MLP neurons of a small language model. Each row is named by its layer, matrix (gate and up: input weights) and neuron, and shows model dimensions 80-175. Each number is 128 + 24 x the weight over its row's rms, rounded and kept within 0 to 255. A neuron's up and down rows have the sign that makes its largest values positive.
Before each neuron's rows, "fires in" lists the words (lower case) most often at its 100 highest values on Wikipedia text that the model never trained on. A number after a token or word is its count.

fires in: "9" 51, "90" 7, "94" 6, "98" 5, "96" 4
L2.gate631 [116 129 119 120 126 144  99  98 167 143 106 126 110 173 172 123 141 129 110 116 134 113 101 135  78 112 130 138  82 123 141 127 178 103 156 135 116 152 125  90  83 147 122 132 176 145 100 118 115  99 123 125  89 134 137 123 101 142 129 132 149 141  98 119 137 166 133  95 161 123  82 169 166 124 154 113 127 163 101 108 101  72  89 145 159 118 139 136  99 176 134 151 126 173 145 120]
L2.up631 [106 149 156 114 134 142 121 105 156 142 151 137 147 128 117 171 133 115 172 124 159 104 148 170 162 172 162 115  70 123 123 137 133 144 170 126 119 171 138 107 112 127 146 143 139 157 145 156 150 133 150 151 156 159 165 127 109 154 111 125 120  93 149 135 114 166 126 101 118 135 113 115  89 126 154 145 144 134 107 132 128 138 101 107 120 107 143 131 127 148  94 133 133 155  95 123]

fires in: "0" 24, "against" 14, "for" 14, "to" 8, "side" 7
L7.gate57 [142 124 109 120 149 112 112 137 126 108 105 103 106  65 135  94 136 146 168 134 139 120 166 181 133 164 117 130 150 132 144  81 112  97 156 109 105  96 128 100 108 132 136 142 128 123  94  86 117 131 115 113 124 135 117 150 119 116 151 108 142  89 128 130 143 151 164 116 113 116 107 134 132 206 124 144 178  83 133 121 134 115 107 168 108 165 164 131 153 117 114 152 162 119 183 176]
L7.up57 [142 106 134 117 116 113 148 128 150 124  95 130 116 149 137  96 102 103 123 110 137 177  91 155 167 143 139 124 158  94  97 134 144  85 121 100 116 129 169 190 177  82 126 148 123 177 124  99 123 103 142 146 128 122 134 158 115 127 129 138 174 165  80 113 133 147 157 148  96 129 143 143 127 133 142 126 140 133 169 145  87 111 123 159  89 183 135  85 173 103 113  98 123 165 165 119]

fires in: "9" 36, "8" 16, "94" 5, "98" 4
L2.gate180 [117 122 119 108 118 120 122 107 108 176 162 154 135 132 102 195 117 136 137 118 113 126 129 159 118 124 158 140 110  94 103 176 121 121 157 135 117 174 182 131 127  99 140 153 149 118 126 119 139 131 117 164 156 145 151 137 179 167  81  84 123 122 127 138  99 169 160 122 140 118  90 175  94 147 109 119 137 117  87 138  68  97 123 109 121 157 121 118 112 125 120 152 150 149  68 155]
L2.up180 [136 111 141 105  94 135 101 136 148 134 102 141 102 119 171 107 119 132 114  86 139 156 131 121 114 127 176 138  56 142 127  95 166 105 119 112 144 125 101  81  77 146 114  82 116 145 152 119 135 119 129 139 115 116 131 138  86  84 166 100 135  73 126 136 135 143 140 123 126  96 129 110 136 123 171 126 103 155 146 113 142 167 128 119 176 103 153 108  94 171 148 105  94 172 133  98]

fires in: "and" 27, "or" 20, "as" 4
L13.gate242 [138 102 118 139 105 167  96  86  97  94 109 101 110 153 111 140 133 146 119 175  98  99  95 111 176 162 125 161  99 134 108 181 149 104 124 161 109 104 140 151 184  98 174  68 129  86 113 110 110 119 155 118 111 114  95 111 108 106 147 122 117 140  98 145  92 144 126 130 145 105 118 130  94 140 171 105  99 131 153 145  99  98 110 125 151 152 109  95 110 125 120  99 118 133 128  96]
L13.up242 [153 141 161 148 132 131 111 124 110 102 121 158 123 114 127 106 104 136 104 150 102 179 124 120 124 105 116 145 129 135 123 124 171 107 162 125 146 124 136 134 159 152  99 182 144 127 113 103 105 123  78  77 148 137 124 150 110 122 151 140 135 145 107 115 127  83  86 137 121 123 125 110 135 111 109 164 144 116 106 108 112 104 131 124 172 111 104 160 122 129 117 136  78 104 142 107]

fires in: "at" 65
L14.gate381 [ 92 113 113 128 105 151 152 123 127  93  97 156 134 129  79 124 105 120 159 159 135 145 129 134 123 109 106 118 121  88 126 145 149 115 120 115 140  89  97  79 127 158 173 115 147 145 124 104 149 228 143 142 118 155 146  84  90  99 115 132 149 136 151 106 114 146 124 123 109 134 167 133 145 124 119 169 125 125 129 127 105 139 110 125 136 132 146 133  90 144 150 132 109 131 137  80]
L14.up381 [139 157 139 119 135 162 117 116 126 106 115 128 112 106 129 115  86 166 127 146 145 103 128 105 123 113  93 139 128 109 155 128 128 108 139 113 108 139 157 149  66 105 139 106 131 110 180 100  85 159 112 114 133 111 135 135 156 138 127 100 163 134 117  93 105 114 119 111 125 137 126 140 128 108 131  87 125 124 126 113 155 100 116 146  83 130 132 165 109 135 165 130 116 151 154 131]

fires in: "they" 58, "three" 5, "these" 5, "who" 5, "we" 4
L10.gate406 [130 124 116 146 101 121 115 115 127  84 151 107 154 108 120 122 132 140 140 171  96 141 126 163 119 145 129 131 137 121 139 131 192 144 128 137 153 109 166 128 144  84 155  85  92 148 166 163 100 136 118 146 130 112 118 125 118 112 115 143 134 119 158 137  84 158 119 104 111  72 127 121 102 104 155 102 134 127  89  88 118 143 162 123 137 106 121 162 121 168 102 152 134 108 123 158]
L10.up406 [145 150 158 115 111 141 141  94 103 136 133 142 173 129 110 129 114 138 120 137  81 132 130 165 146 131 139 156 100 148 111 138 147 130  79  88 125 120  97 141 153 135 120  91 138 130 160 155 162 150  99 116  89 160 105 145 149 146 138 112 111 147 114 161 117 131  86 163 123 138 142  99 152 139 146  73 132  96 133 157 131 145 130 145 124 130 151 136 128 159 120 148 104 154 126  88]

fires in: "called" 21, "as" 21, "named" 10, "the" 8, "name" 7
L11.gate594 [ 89  86 123 142 127  98 147 105 136  98 119 121 145 114  79 157 152 138 150 146 123 128 156 133 146  88 129 131 113 188 126 128 130 160  85 130 145 113 144 105 129 107 124 159 121 114 168 115 132 114 105 128 152 123 101 141 117 137 142 106 136 132 165 117 145 195 103 116 113 114 141 127 162 142 141 182 125 110 141 119 108  94 112 108 126 112 149 133 105 109 125 115 111 123 132 151]
L11.up594 [132 150 128 143 108 116 107 145 147 109 155 181 134 158 110 110 125 145 136 117 174 132 124 124 151 152 147 133 128 154 166 159 145 121 146 149 133 142 160 125 144 153 170 151 118  91 108  99 100 120 131 121 134 146 136  71 127 123 138 125 144 124 119 169 130 127 156 207 134 130 148 153 139 132 151 125 120 101  96  90 122 105 120 143  90 130 127 120 143 134 113 159  82 122 128 122]

fires in: "to" 72, "with" 6
L2.gate95 [159  91 105 129 111 128  77 132 112 153 119 144  93 130 132  86 133 125 155 140 166 127 136 161 122 164 124 143 117 111  86  57 146 160 151 105 131 157 117 118 116 135 107 118  59 158 142 111 109 180 134 151 157  82 137 118 160  99 125 109 129 157 117 104 122 120 152 126 126  82 161 122  95 169 131 107 162  93  91  92 119  71 126 152 154 144 113 161 140 123 136 171 160 106 148 154]
L2.up95 [109 122 149  95 126 129 109 147  88  80 138 148 102 119 133 128 135 102 103 122 157 157 134 133 133 134 130 165 153 129 122 153 143 104 115 117 125 117 147 139 100 116 131 115 126 135  72  94 182 104 127 124 110 128 147 112 153 117 146 102 116  73 112 177 118 136 130 110 126 103 156 143  92  70 176  86 152 138  96 128 133 122 153 135 124 122 133 128 133  91 179 129 137 120 151 130]

fires in: "as" 69
L11.gate626 [144 147 107 100  73 170 151 154 131 106 126 118 126 150 113 131 165 179 188 158 129 146  93 130 119 159 136  96 110 139 117 133 182 163 116 115 167  93 117  97  97 111 137 114 130 130 131 117  99 110 141 127 127  72 129 117 143 107 134 152 115 129 131 127 124 167 118 108 140 136 133 115 181 131 118 115 133 113 113 126 115 122 155  95 166 118 174 139 123 103  81 104 138 133 135 144]
L11.up626 [130 130 121 122 134 184 158 106 132 133 149 188 142 148 108  74 118 141 118 108 149 123 101 158 143 132 153 151 103 155 122 111 119 107 154 136 160 142 141  97 126 165 101 151  97  97 108 145  88 164 135 100 124 102 128 150 121 113  87  68 131 127 156 139 131 134 116 154 122 125  80 115 114 119  78 114 126 166 156 126 137 101 130 142 161 122 176 129 113 133  87 106 103  95 163 130]

fires in: "not" 25, "however" 21, "also" 11, "still" 7, "currently" 5, "now" 5
L2.gate179 [146  87 109 128 120 113 109  86 100  96 156 136 125 118 133 114 126 131 153 143 160 109 129 156 110 131 154 135 161 148 146 129 181 161 115 129 164 100 102 119 145 149 122  89 145 143 142 106 128 145 123 102 146 108 125 127 193  96 146 171 115 133 196 142 135 121 159 100 174 160 160  87 111 132  94  64 131 111 124 122 111 153 129 153 132 142 164  91 126 163  80 127 125 152 132 126]
L2.up179 [104 121 108 133 124 103 100  87 185 123 138 156 134 139  66 136 158  92 146  88 115 107 153 112 113 141 140 184 173 156 145 137 150 158 127 147 128  74 103 133 152 173  90 124 149 102 125 137 117 125 115  95 129 105 133 114 143  85 124 142  94 153 124 110 115 152 121 156 118 132 135  92 116 128 122 126  70 103 109 121 109 171 136 133 100 151 106 151 116 166 136 163 140 140 130 133]

fires in: "in" 79, "of" 7
L11.gate290 [ 95 101 112 115  98 130 121 120  89 146  64  96 158 169 154 128 100 106 137 129 115 148 115 126 117 138 188 133 134 175 146  97 147 129 111 171 165 147 127  91 132 139  97 144 101 130 146  91  90 139 113 146  93 121  93 144 152  90 152 105 114 158 160 160 182 150 132 107 127 105  86 114 111 145 137 134 157 132 185 107 149 105 107 121  97 126 134  87 160 118 126 126 162 114  95 133]
L11.up290 [159 129  98 137 157  83 132  91 105 153 146 161 121 167 123 143 116 132 131 127 137 159 128  88 158 172 104 120 141 119 157 135 112 110 136 118 140 165 112 148  74  98 160  95 126 130 110 105 121 162 183 134 149 177 105 140  79 119 120 126 111 145 132 162  90 169  81 131 107 120 115 155 150 133 116  70 118 102 160  96 116 161 120 105 109 133 150  94 158 134 139 148  83 129 116  92]

fires in: "to" 44, "left" 7
L7.gate246 [ 97 156 111 123 143 117 140 108  47 144  89 104 130 121  94 104  91  74 102  99  81 128 167 115 150 126 100 148  77 133 103 150 176 168 171 124 104 122 128 127  84 119 127 125 155 138 105  80  99 158 144  78 143 146 151 118 131 119 118 107 143 115 108 101 134 158 140 118 138 151 165 164 136 126 137 133 100 149 130 119  88 132 136 106 127 131 166 131 152 144  90 124 176 117  95 142]
L7.up246 [ 95 122 104 131 113  97 154 148 168 133 133 139 108 159 156 150 118 163 141 161 136 109 143 102 132 123 154 162 112 143 148 165 137 134 110 114  93 134 126 124 125  70  97 125 117 120 134  91 193  84 195 142 127 167 145 114 147 111 150 124 133 151 127 131 158 116 144 118  88 122 154 151 172 171 116 110 150  72 109 121  88  90 141 133 146 163 102 110 124 141 184 150  85 133 105 143]

fires in: "to" 83, "over" 4
L10.gate195 [ 89  87 128 111 127 117 135 156 131 146 111 110 188 135  91 118  75 117 120 130 135 143 140 130 120 112  97  96 131 166  71 159 120  90 125 126 117 170 129 142 130 129 131 127  85 112  88 116 122 192 104 152 145  97 122 130 104 122 159 139 137 162 130 111 111 124  85 125  97 125 124 137 126 114 131 137  57 102 152  81 167 152 123 146 114 156 133 177 147  90 108 183 108 152 134 145]
L10.up195 [ 88  84  94 150 130  96 125 169  93 144 149  92 109 132 135  82 144  82 172 114 127 157 150 158 109 131  68 129 142 122 185 144 136  82 148 150 120  87 117 125  61 123 157 104 142 156 105 120 143 121 135 140  88  89  91 154 153 145 135 123 123 128 124 128 117 110  90 131 106 121  83 110 119 112 138 113 131 163 109 117 100 126 116 148 130 133 130 122 153 149 153 119 104 157 127 113]

fires in: "to" 60, "for" 24, "at" 7
L7.gate691 [115  69 124 145 153 196 136 132 109  88 135 139 136 142 118 134 157 112 159 159  93 112 138 165 118 103 112 145 115 134  74 135 117 122 139  75 154 113 118 110 131 191 142 118 107  98 118 107 135 175 107 141 131 121 114 116 130 135 138 141 109 153 112  85 134 130 173  80  69  96  95 125 101 118 178  66 144 108 106 157 104  68 119 177 110 135 146 142 154 141 110 138 168 132 112 110]
L7.up691 [116  64 140 125  94 124 121  87  88 146 145 130 124 130 123 104 130  86 120 140 138 118 123 155 152 128 128 139 138  98 139 122  78  91 144 114  90 103 129 196 174  97 123 161 150 183 101 158 111 140 132 110 181 138 135 123 139  87 151 107 151 167 123  95 143 150 124 138 114 122 143 112 138  96 190  64 129 153 122 138 115 105 126 173 148 115 105 112 149 157 142 123 110 142 109  87]

fires in: "he" 45, "they" 17, "it" 6, "commonwealth" 5, "we" 5
L2.gate610 [139 125 111 123 118 120 138 122 131 155  87 125 177 145 109  99 148 143  85 130 139 107 121 158 117 158 139 101 122 155 177 148 147 116 137  84 143 163 140 171 137  91 135  98 152 160 130 142 161 102 111 107 134 137 151 125  99 134 124 155 146 128 152 141  92  75 100 118 111 130  89 139 118  94 116  87 135 121 125 103 119 132 157 106 158 123 167 108 138 139 121 145 113 131 125 138]
L2.up610 [145 123 147 111  70 146 145 107 136 177 143 162 124 110 107 112 145 155 141 129 109 118 113 138 114 144 109 128 126 116 161 156 140  89 118 142 112  87 145 140 119 150 176 123 109  96 154 128  81 112 134 125 117 129 180 124 187 149 152 113 123 106 139 148 165 106 139  99 118 135 111 143 125 128 121 110 145 126 139 109 123 125 121  87 105 142 166 155 111 152 101 107 107 165 139 114]

fires in: "and" 31, "may" 8, "as" 7, "later" 6
L7.gate441 [133 163 165 100 108 130 117 176 110 111 165 152 145 184 142 121 151 117 122 158 135 149 182 145 104 128 144 144  85 132  90 172 156 167 131  83 147 148 142 153 142 109 114 151 105 145 103  71 122 139 119 116 104 106  67 152 111 105 154 114 130 131 124 149 110 135 129 108 126 105 147 133 145 134 158 175 156 122 114 103  89 142  90 104 134  98 113  94 109 129 153 145 159 152 124 121]
L7.up441 [154 114 179 125 128 130 127  91  68 112 111 150 171 120 167 100 140  99 115 123 146 125 140 161 121 113 122 103 172 134  93 151 136 132 118 141 138  91 132  91 172 104 153 154 110 115  81 133 139 129 119 139 136  92 112 117 110 107  82 113 147 139 164 149 155 137  94 148 109 134 112 156 149 139 137 208 152 143 117 146 113 122 156 151 140 120 117 104 133 116 118  75 140 158 144 142]

fires in: "east" 30, "north" 13, "south" 12, "off" 10, "outside" 5, "west" 5
L2.gate511 [114 124 138 137  89 136 123 121 122 124 111 109 134 133 111 151 128 146 156 120 157 140 113 160  96 145 101 151  92 148 101 128 129 126 159 151 126 138 153  93 145  95 104 120 119 107  99 133 127 128 126 124 165 155 154 117 150 131 148 131 149 149  93 130 193 134 147 113 115 117 172 139 151 142 106 123 139 104  99 120  82 134 145 119 121 159 107 125 137 139  80 119 122  93 117  85]
L2.up511 [145 125 164 125 104 125 125 147  87 161 112 111 172 144 136 152 152 141 164 119 122 156 104 147  96 138 100 182  72  95 122 112 118 115  86 161 141 105 166 106 136 105 119 138 154 100 115  97 114 158 156 168 151 112 154 116 161 112 131 105 142 147 122 153 140 113 175 176 138  88 121 106 159 119 108 154 153 125  89 133 140 153 124 100 149 112 128 100 119 148  95 154 128 129 104 124]

fires in: "south" 24, "north" 21, "east" 14, "west" 14
L3.gate6 [156 142 134 130 161 102 154 118 108 117 117 123 163 149  92  89 129 145 131 101 157 117 105 142 126 147 105 125  97  98  99 125 111  87 140 118 129 151 112  95 124 142 131 115 165 122 135 107 104  97  99 149 145 179 124  79 152 147 110 105 175 127 155 125 145 118 121  88 124 130  87 124 128 115 138 140 146 139 131 143  95 145 115 133 185 157 187 108  92 161 111 135 153 132 131 161]
L3.up6 [140 126 129 138 142  98 154 129  64 146  81 141 140 182  86 137 134 139 122  74 135 171 132 164 131 129  93 158 116 132 112 145 131 117 124 131 134 106 128 131 147  93 113 129 167 132 133 147  76 124 144 133 135 120  99 110 149 154 104 104 165 126 147 132 135 173 111 112 116 103 103 119 103 132 154 117 186  73 134 144  72  97 115 153 128 146 180  97 121 134  99 131 155 103 126 160]

fires in: "in" 53, "it" 24, "according" 8, "this" 8, "following" 4
L2.gate211 [128 118 138 144  91 146  95 125 111 122  75 109 106 140  91 115 197  73 168 133 145 123 128 130 144 119 125 158 102 109 147 137 114 100 101 102 115 122 146 133 120 177 142 130 104 111  93  82 163 160  99 108 134 134 134 129 134  89 134  63 151 174 151 114 159 137 148 141 142 113  92 107  95 102  89 114 115  71 142 134 106 134 115 132  95 164 111 142 109 134 114 135 163 130 111 131]
L2.up211 [146 107 113 160 153 115 151 114 170 130 143 107 146 103 111 141 138 147 118 132 107 135 117  73 117 173 164 127 127 116 130 154 153 124 162  92 128 144 153 120 147 139 150 122 111  98 115 187 125 141 135 132  98 160 104 147 140 121 113 140 147 145  94 115  92 126 144 135 156 113 144 142 121 136 101 130 132 124 149 106 100  95 100 159 127 123 131 129 147 132 191  87  85 157 150 111]

fires in: "on" 40, "at" 23, "during" 15, "following" 4
L3.gate691 [113  94 147 151 149 145 147 168  95 155  90 138 162 115  83 101 103 164 136 131 200 157 136 107 166 102 118 159 159 157 126 167 170 160  99 146 142 159 109 110  91 119 138 119 142 132 148 114 118 143 100 128 148 177 112  83 147 137 133 156 140 131 145  87 173 100 134 120 113 135 132 147 170 138 105 127  97 108 124 158 125  91 139 116  90 108  84 117  99 134 132 137 111 108 160 138]
L3.up691 [148  80 110 156 119 156 128  92 120 121  99 169 100 118 111 121  83 154 152 111 133 171 109  89 121 128 140 120 169 163 136  93 136 150 141 174 117 131 112 129 105  83 145 156 146  97 114 125  81 107 103 147 170 147 128 108 120 141 106 135 137 120 135 144 180 142 150 148 107  99 133 138 182 106 129  95  99 134 123 163 144 120 145 129 109 133 115 160  63 122 139  87  88 107 101 133]

fires in: "building" 34, "large" 9, "tower" 7, "complex" 4, "interior" 4
L2.gate444 [124 119 130 142 124 130 106 134 125 159 158  91 157 115 142 125 138 142 127 147 159 158 135  95 121  92  92 112 156 130  93 114 124 146 145 149 104  89 141 122 146  98 153 117  94 159 118 121 142 112 138 106 134 160 104 119 107 139 138 113 145 100 137 158 100 140 152 139 157 169 113 115  78 130  95 124 153 132 109 134 128 181 134 144 118 130 137 123 104 147 137 152  94 158  56 114]
L2.up444 [138 131 153 115 120 111 133 120 124 145 118 108 136 160 125 119 100 153  87 155 132 138 165  67  73 134  94 111 188 126  81 104 112 126 147 140 124  96 147 112 156 110 163 100 130 136 112 145 100 136 109 115 127 157 131 178 121 159 105 128 125 131 110 158 114 135 106 105 139 147 163 148 106 159 118 150  85 139 166 163 127 133 117 158  96 117 130 110 148 136 164 126 137 126  74 141]

fires in: "to" 83, "toward" 4
L6.gate386 [113 131 100 132 164 128 126 126  66 134 131 114 117 116  96  95 134 119 132  84 139 139 157 141 141 124 134 156 120 151  90 136 112 126 135 140 151 108 122 144 110  90 144 121 129 143 128  95 114 166  80 103 125 119 120 130 113 115 133 124  97 134 131 134 137 144 112 141 173 188 124 161 108 123 152 145 117  99 124 108 120 135 169 139  90 137  75 112  98 138  85 135 116 131 132 128]
L6.up386 [130 153  97 152 149 100 110 117 126 131 169 114 122 125 151 155 140 141 136 150 152 175 111 121 152 115 167 130 124 150 125  89 149  92 138 151 122  85 124 156 128 137 120 117 187 102 108 177 118 153 127 132 101 137 160 133 114 128 154 127 144 130 179 109  95 139 136 195 138 181 121  97  97 109 101  63 154 146 165 121  94 132 112 148 153 131 150 133 131 116  85 155 123 161 138 124]

fires in: "of" 51, "to" 23, "with" 6, "and" 5, "by" 4
L11.gate13 [136 117  77 140 121  98 113 129  80 108 103 112 150 134 125 107 158 121 131 118 109 110 128 110 117 140 111 146 113 146 149 118 128 142 146 119 146 130 105 145  72 112 166  87 123 136 134 123 105 123 155 135 145 143 122 122 135 142 141 144  93 141  96  96 114 149 147 127 115 141 101 135 127  88 113 113  89 154 146  61 146 151 132 123 127 142  90 121 135 119 173 117 120 119 137 100]
L11.up13 [107 144 123 163 128 139 129 148 166 142  85 160 140 109 129 138 113 149 124 172 152 122 138 159 145 170 180  95 116 133 125 132  91 177 100 125 119 140 151 129 126 148 127 130 113 108 153 116  74 133 126 173 111 126  79 121 140 145 145 125 122  88 107 181 166 126 134 128 145 147 108 129  94 117 178 124 125 101 114 148  94 141 104 137 116 138  96  98 157 113 125 115 142 126 126 131]

fires in: "world" 47, "men" 8, "country" 8, "cycling" 7, "europe" 6
L2.gate326 [143 144 114  95 116 134 126 122 149 113 136 126 140 172 164 115 148 161 112 139 108 146 123 133 104 130 139 126 137 136 108 124 133 134 144 132 146 152 168  91 119 170 148 134 121 119 119  97 137 141 150  91 124  85 180 138 171 110  76  94 130 185 122 136 166 148 160 129 131 150 111 112 133 108 105 137 134 117 123 104 128  94 121 132 127 163 141 117 159  88 105 187 103 147 156 176]
L2.up326 [175 157 141 101 123 161 124 114 111 163 167 103 154 134 182  85 139 141 111 100 131 139 112 103 131 132 141 150 124 159 119 132 149 161 160 126 136 145 122  83 117 184 151  96  88 100 143 101 177 145 143  86 125 117 197 113 151 144 129 114  79 163 147 138 137 159 109 140 126 139 113 107 136 123  99 154 142 137 158 121 135 125 124 111 133 136 144 143 145 139 131  97 109 125 121 148]

fires in: "about" 13, "on" 11, "toward" 9, "of" 8, "to" 5, "support" 4
L7.gate169 [117  96 149 167 127 153 107 102  79 102 133 118 200 123 152 139 116 148 145 113 124 146 129 114 139 136  99 114 114 136 149 167 153 179 104 147 144  70 138 121 111  87 103 100 134 144 120  87 109 170 122 119 120 128 159  93 148  92 102 102  89 130 111 125 144 184  88 137 123 169 132 134 122 119  75 114 131  85 124 113 111 172 144 138 140 134  95 155 120 133 123 122 177 173 105  84]
L7.up169 [121 163 129 121 120 124  99 171 131 167 138 127 143 130 161 142  85 137  88 116 126 153 125 112 127 100  81 141 122  97 156 176 139 134 146 145 116 180 123  87 130 117 131  63 113 118 144  96 128 127  98 170  93 148 107 119 158 146 167 110 103 138 120 143 152 183 146 136 104 147 147 125 111 148 132 132 135 102 130 124 135 110 122 115 126 110  97  86 131 122 161 106 107 127 126 136]

fires in: "of" 47, "given" 7, "for" 6, "within" 4, "won" 4, "at" 4
L7.gate219 [106 124 138 149 117 147 150 124 103 132 108 128 111 139  94 150 143  95 165 130 114 133 157  82 185 148 136 124 123 158 135 120 151 178 158 146 159  68 131 137  86 105 152  86 110 113 115  79 118 130 140 137 128 110 129  92 108 108 162 151 103 154 152 133 103 175 134 105 117 161 142 110 139 100  94 106  76 137 169 109 109 153 162 135  93 131 127  87 132 110 146  98 148 154 109 155]
L7.up219 [159 126 110 107 106 144 146 139 152 170 138 117 155 167 135 110 113 146 109 132 115 131 144 102 151 161 137 145 136 152 123 149 124 126  98 125  72 137  96 137 162 121 132 162 137 140 150  57  67 125 147 134 113 131 112 120 117 128 129 122 146 154 136 118 135  98 123  97 103 100 111 176 143 137 123  82 129 148 127 113 115 116 104 139  95 165 112 127 138 166 200 137 119 155 128 129]

fires in: "which" 58, "tower" 6, "although" 5, "to" 4
L2.gate2 [114 112 183 110 160 100 155 141  97 133 115  67  91 139  98 117  99 172 160  98 157 151 116 129 114 119 142 169 144 137 144 157 127 154 113  99 153 181  83  96 136 107 118 141 105 113 146  77 120 134 114  88 144 120 103 141 137 145 133 134 136 147 114 163 128 130  87 142 151 160 138 150 115 171 160 132  97 126 124 141 114  97 107 142 138  95 113  95 115 125 124 154  68 158 154 132]
L2.up2 [110 120 103 144 126 141  99 146 138 129 124 116 128 131 115 123  51 165 122 146 119  99  87 129 114 127 162 156 195 152 134 100 147 115 136 126 134 126 108 117 100 154  88 109 154 148 110 110 113 116 136  93 121 124 139 153 161  80 152 143 133 162 152 104 114 130 109 115 140 121 116 151 132  98 154 121 148 133 187 142 146 128 125 108  96 112 155  90 106 105 158  93 120 143 125 158]

fires in: "and" 32, "or" 15, "to" 10
L10.gate593 [160 175 142 103 132 126  89  71 100 154 158 132 116 143 130 130 103 154  95 124 144 142 112 136 128  93 167 102  97 131 135 148 194 126 135 161 104 162 144  81 131 176 124 147 145 108 143 124 130 168 120 155 133  80 117 170 131 135 141 153 130 128 128  97 126 162 170 131 124 145 117 117 154 149 155 112 129 149  89 160 137  93 133 157 130 127 156 132 135 135 116 140 126 157 141 139]
L10.up593 [156  92 100 136 101 118 123 131 128 178 101 116 104 143 159 159 160 146 116 121 130  93 136 139 115 146 102 127 146 107 105 115 160 135 146 147 150 135 131 128 193 125 132 139 138 158 127 144 108 152 166 156 140 115 112 151 150 146 108 126 171 191 136 104 170 162 134 102 111 166 142 157 139 171 173 148 129 168 118 139  89 149  88 146  83 115  93 103 110 140  94 157 107  99 122 124]

fires in: "and" 40, "who" 11, "he" 11, "or" 5
L14.gate433 [175 146 115 108 111 141 159  98 105 130 122  84 127 118 119 143 140 114 123 131 159 150  94 132 129 122 136 155 132 137 134 130 144 117 176 146 138 143 157 147  97 128 101 129 125 137 119 109 145 114 109 141 115 102 162 182 130 113 111 128  86 128 135 123 147  86 131 139 115  97 134 123 116  98 117 135 112  90 132 113 126 111 112 138 154 146 163 142 138 109  76 118 142 164 153 141]
L14.up433 [116  82 150 139 131 116 139 145 142 134 114 113 185  87  89 146 176 136 121 104 121 159 129 113 108 140 129 174 111 121 126  98  94 131 110 155 171 147 128 116 147  82 129 143 101 139 119 172 113 119 138 121 179  87 155 148 108  88 154 128 111 129 119 120 142 115 156 101  87 131 114 144  95 106 136 116 110 121 135 127 173 176  99 133  81 133 122 141 131 113  94 113 156 131 132  99]

fires in: "to" 12, "had" 12, "be" 10, "were" 7, "have" 5, "may" 5
L10.gate424 [104 110 100  95 145 106 104 144  93  52  95 143 117 108  97 154 160 168 129 128 147 131 161 141 137 151 143 160 180  94 157 125 121 138 175 125 146 136  48 138 139 151 117 134 101 114 119 117 125 115  92 139 144  94 110 147 126 111 144 145 127 122 112 177 156 156 137 139 129 134 137 108 107 104 156 115 133 140 117  89  91 126  95 120 126  81 165 148 136 130 187 122 129 138 133 105]
L10.up424 [113 135 143 134  91 105 113 119  77 121  94 119 105 101 134 151 127 106 149 142 146  94 149 131 124 123 117 152 130 136 132  74 123 147 160 129 108  95  96 167 144 102  88  79 178  99  87 119 125 156 116 114 102 129 147  84 123 115 155 155 107 129 106 178 156 131 151 132 164 166 126 161 149 111 113 120 127 138 147 149 104 152 134 144 150 127 138 119 116 116 125 133 120 132  98 116]

fires in: "as" 92
L11.gate207 [109 145 131 160 117 186 128 116 144  85 148 118 137 152 151 117 145 134 168 156  94 118  99 124 149 157 143 127 137 133 109 148 174 139 142 103 119  73 150  97 159 120 174 117 100  93 123 124 129 129 128 110 115 121  89 123  57 107 133 102  82 185 123 180 154 160 148  69 129 134  90 120 120 106 153 120  97 164 187  79 121 142  92 107 130 112 106 102 112 146 157 124  88 147 140 128]
L11.up207 [120 134 112 174 136 121 146 140 129 121 137 149 160 118  90 125 141 145 133 130 152 128 111 145 138 155 140 106 144 167 124 113 163  95 137 115 155 101 136 117 131 138 126 144 112  95 124 136 146 135 138  92 129  91 136 104 124 126 178 133 105 114 130 131 141 105 157  97 143 155  95 105 125  74 137 122 123 133 148 192 162 162 149 125 188 110  88 156 198 165 131 103  98 141 131 146]

fires in: "with" 34, "from" 26, "to" 6, "against" 5, "of" 5
L11.gate34 [144  88 113 145  95 138 133 108 103 112  98 123 132 108 122 139 132  90 167 161 141 110 133 137 137  89 192 142 118 116 145 149 155 168 109 142 119 127 146 116 123 115 128 139 122 124 101  79 118 142  80 134  85 152 122 113 138  76 112 163  92 126 127 154 114 161 148 172 114 146 118 140 108 162 134 166 115 116 118 108 126 129 135 182 139 136 115 124 141 114 167 133 149 121 152 144]
L11.up34 [102 146 105 151 166  68 145 107 138 144 154 136 202  99 183 104 135 134 124 132 111  94 144 103 139 104 143 110 107 146  95 157 152 170 135 106 120 164 102 130 127 140 118 141 149 117 145  91 138 102 117 114 160 142 144  93 133 144 110 150 130 114  80 157 129 110 117  86 178 126 158 172  98 105 119 160 122  94  95 109  95  86 107 131 197 123 127 110 142 135 121 103  86 108 113 150]